From a checkpoint of a small transformer trained on Wikipedia: MLP 1024 ReLU.
MLP neurons of a small language model. Each row is named by its layer, matrix (up: input weights) and neuron, and shows model dimensions 0-255. Each number is 128 + 32 x the weight over its row's rms, rounded and kept within 0 to 255. Numbers have three digits each.
After each neuron's rows, "fires on" lists the tokens most often at its 100 highest values on Wikipedia text that the model never trained on.

L7.up170:131117146067130144115122096144156108107120136153111087117126105159101091149111111108160142143101170110145079102091141192134173064115085118171101133107045091156125129134145114071122147087094140137160080138129105177112191082181129066089181158123104115113138109186132121132131143184153147074170141078093108098156190102097093169097133095114088092114095134110081122097113080148092124206157123206145122125190150139115100135161161097125126097157105128158134075156107116084151166103119126185157098161142173173179097143099044097127152071156112081110118160158145168161111133155153195141195145086151152147118127148098149153149130117132099143151150121153130126104159207151116111126098146135152139128114142147152109149172116060053135094124179247127166126082138116145120131127115087
fires on: " and", ",", " of", " the"

L4.up118:120117141127112111145151125126149116124120121122124156075138078064146201081113126140066068173118140146175049123220052124117135146140164094137144094140137099098182163113164116101118061172114146090129133116114189073189117138125097103112086102148113108125072127095131128172121146105148134091044087185161134136130142068194099096123134119106202097089148109139124166118160152099137203142072109136162180114155121148135162084125136110157175164169158135108193143095103019140168097118134112131131124130118205164121114072136072137130160066136142105091047131134127120134146127097126113148153121143078094119149099130098115110159151113156154140108164171170132131138130117154152150133107109152118150120162117142131088139158098133191149118114178171117127098175037123128155158150163114
fires on: "'", " was", "gra", " re"

L7.up683:142036133131169161187098122095155111158102115089181169153111152154183129131138131086178074029106153113103079070121125149156100073134146079127110190164116173119129128113114134139127136170163172103110082124150143149127124110136122139053176121125096141129120126121106124173116103241093085102101144160156134111203152077154117159136086135095119132116143111085150132154118192145138170102156139120140104114170082145085087178136080079083108127111208095124092089172143117142158102117143135157137110109118140129140141126110105070121102149108135083141072084149141117122109142145135074149142082129113127134096193135151150107173143126090170137116081063141208172134126179161143091102134194111114112136087170085130161135096113097084127157126146102077080151160159141125096148192167157
fires on: " in", " as", ":", " the", " In"

L7.up3:102137099146124165142152154095131086118101113143152094138088186142145103164113115114080190076101134109118131134086146155163183094122174131117157146097072110108073145102166140077100118105070134154216077088110101091124115126094163110102127101100148154167056090126171110153096116080127197081148222160072091142164152159101131081163168088117133111148118111105137154098118052160087097152162143140159095085181137134116131066160110115111106095119133109203102142153105110147102092065132166104167100162111140148175179117126137180140114047176145135187101120124180166091112130165154123156105159121152112156126200096160151076136098154111126101121147117113087094118149182076157116144108159127140153113097143149141106077137138138112151116139118127121119172142135195119212124090176170
fires on: " of", " with", " on", ","

L5.up650:093104128083121154119124154189198123101119181134147092117152178099099164132134107109159045177100103081163149092101103178168143107109149155189100133124100118110191156144101099096142124160070156115102088149107136077121186141114109169133155109139171107154118126151156124134221089145107094157115164099071202044120153116117045140132154127097095209169122108084115150110135163142113164098155126156098142104076146129116171079130148136156097125137140096115146089120143162116183144074125132111114100189121083168162117152112117087128140120138088072116073168139081108155096111140145140124095125097096157106118134122229124134117158157094142085108152141134163082120133179073110141069118131081103114147151086139228101115125156119156143134105115135147152144154158146167074186162120158
fires on: ",", " and", " the", " "

L5.up708:117139116076127153113113138123081134113176152162177077124066097131095091131089145105107151135129138141137127073123157163129129064106136149137144201154147122139110152080148115086153173090100127144138046106116125085080174142094126203117119113169130166116131138133123125145123163163129100136185155125101093147110191123164133113108160124113098101095141159138156182141096099136055139108137108130105146109143184099156149079128199168137112113157110127153140158108157126068164057104146095171127175140160141094111124106104161093192121079155211070126099149116064157094063140121091130176106071144088090156120098137161104134104120158164083185124163176164147117112145137082138134091124191146142158069092147135142093150224072099126194164107116100145136157164141113193141097169174107
fires on: ",", " and", " (", " over", " on"

L5.up186:091052135069156147144176150143154108102229190124130150118164176112119122120107149086133089132143167091086127109123110145124140148150145079174071153132124175131110136131145069098137160088107180129101112117115096086129135117175084078140156116183178075120099150118150098136139133127121079106198186091091146096095150097115149143082168148111123137167095157071076134062101171165162208129139158098140135147104100151151109092190170127127168116135135129145187180152097125097129129127174143089128136109129131175168146161181127201168084100151099108115142125146125136080095146154171101117113103185149173077148060141125143123117112192116107109117145074107186125148176158116173119139110109054131137091143097124141062160179120105093143126126076108105160127132153077072126102111112084
fires on: ",", " and"

L4.up624:138085108088167150036115120123126105097132139155144121161133154118115083134170169180130140142124055121155143143140167135096114154135148119097204102148134118085149159089132156112179153144137093113153119124170139101085080168167092093122133200120097120160111157168075103134200180146170128063060100147112124176164090122178118066128083151101122079119165154121133191128148114107139145127110136114142125129138179065128148120158063154178128116107116161149095181082121118120104146120098107189124054161082141198111113124133064121142085088111059116131181152149120086128136085116151125160122105093152095145119100082166175149127106160162125140131163129154133163151094125121153111109094117062149076135206149116156138130143119204093133085085152124163091163099086138157142076055173142
fires on: "°", "N", " |", ":"

L5.up66:088133161142161118109133100129135095068117119098142184098140158150088121195122162105186069099157141204089088133126167177133122092123170169160160090163083122119125076140143115144077159104091149125121102103093128101075104078142153109110177183140120117110150181151140144119100128111126087056139112184134169168150119155121105140077115130107120142125149112147125176068110122073087087150099134106140139074098138140121176130119160101146146097142218163135130140136183105088112168129148156151093108146098194126142148122101107142166075080100089161143255103199153151092187090075149184082106093110118133144121127142134177095164166128160113097085113112147132143137133084107183134152133132121136088140166131129110147140111067156107097104118142115106172136113082151135167079139115189
fires on: " |", " ", " G"

L5.up96:140101067123159147147182125106137126098146163132185124155098129146093174153097087071108119144120147084151157133191187145077161127145189152109095150105135173123161182095171141152143083123118107134152176137122139143070090092092142074126121158083154066142177087170197194134125111144081145112048121165107138101202100105098107167098153181125119065120159112090167153054167100106133134112161084154098088149130128108114144119063074117119146143072130116131081107127216070142115134125163129200092100179161153124134151087128120091146080132173122094176091149177129120085160148121160096103103172127124126108120097056139176152138119118077132163102096181153172114103110160109116114125162143133117114099123115075111049160135104087141160135130134113114170149164139147151098121086130142
fires on: ":", " as", " including", ",", "\n", " example"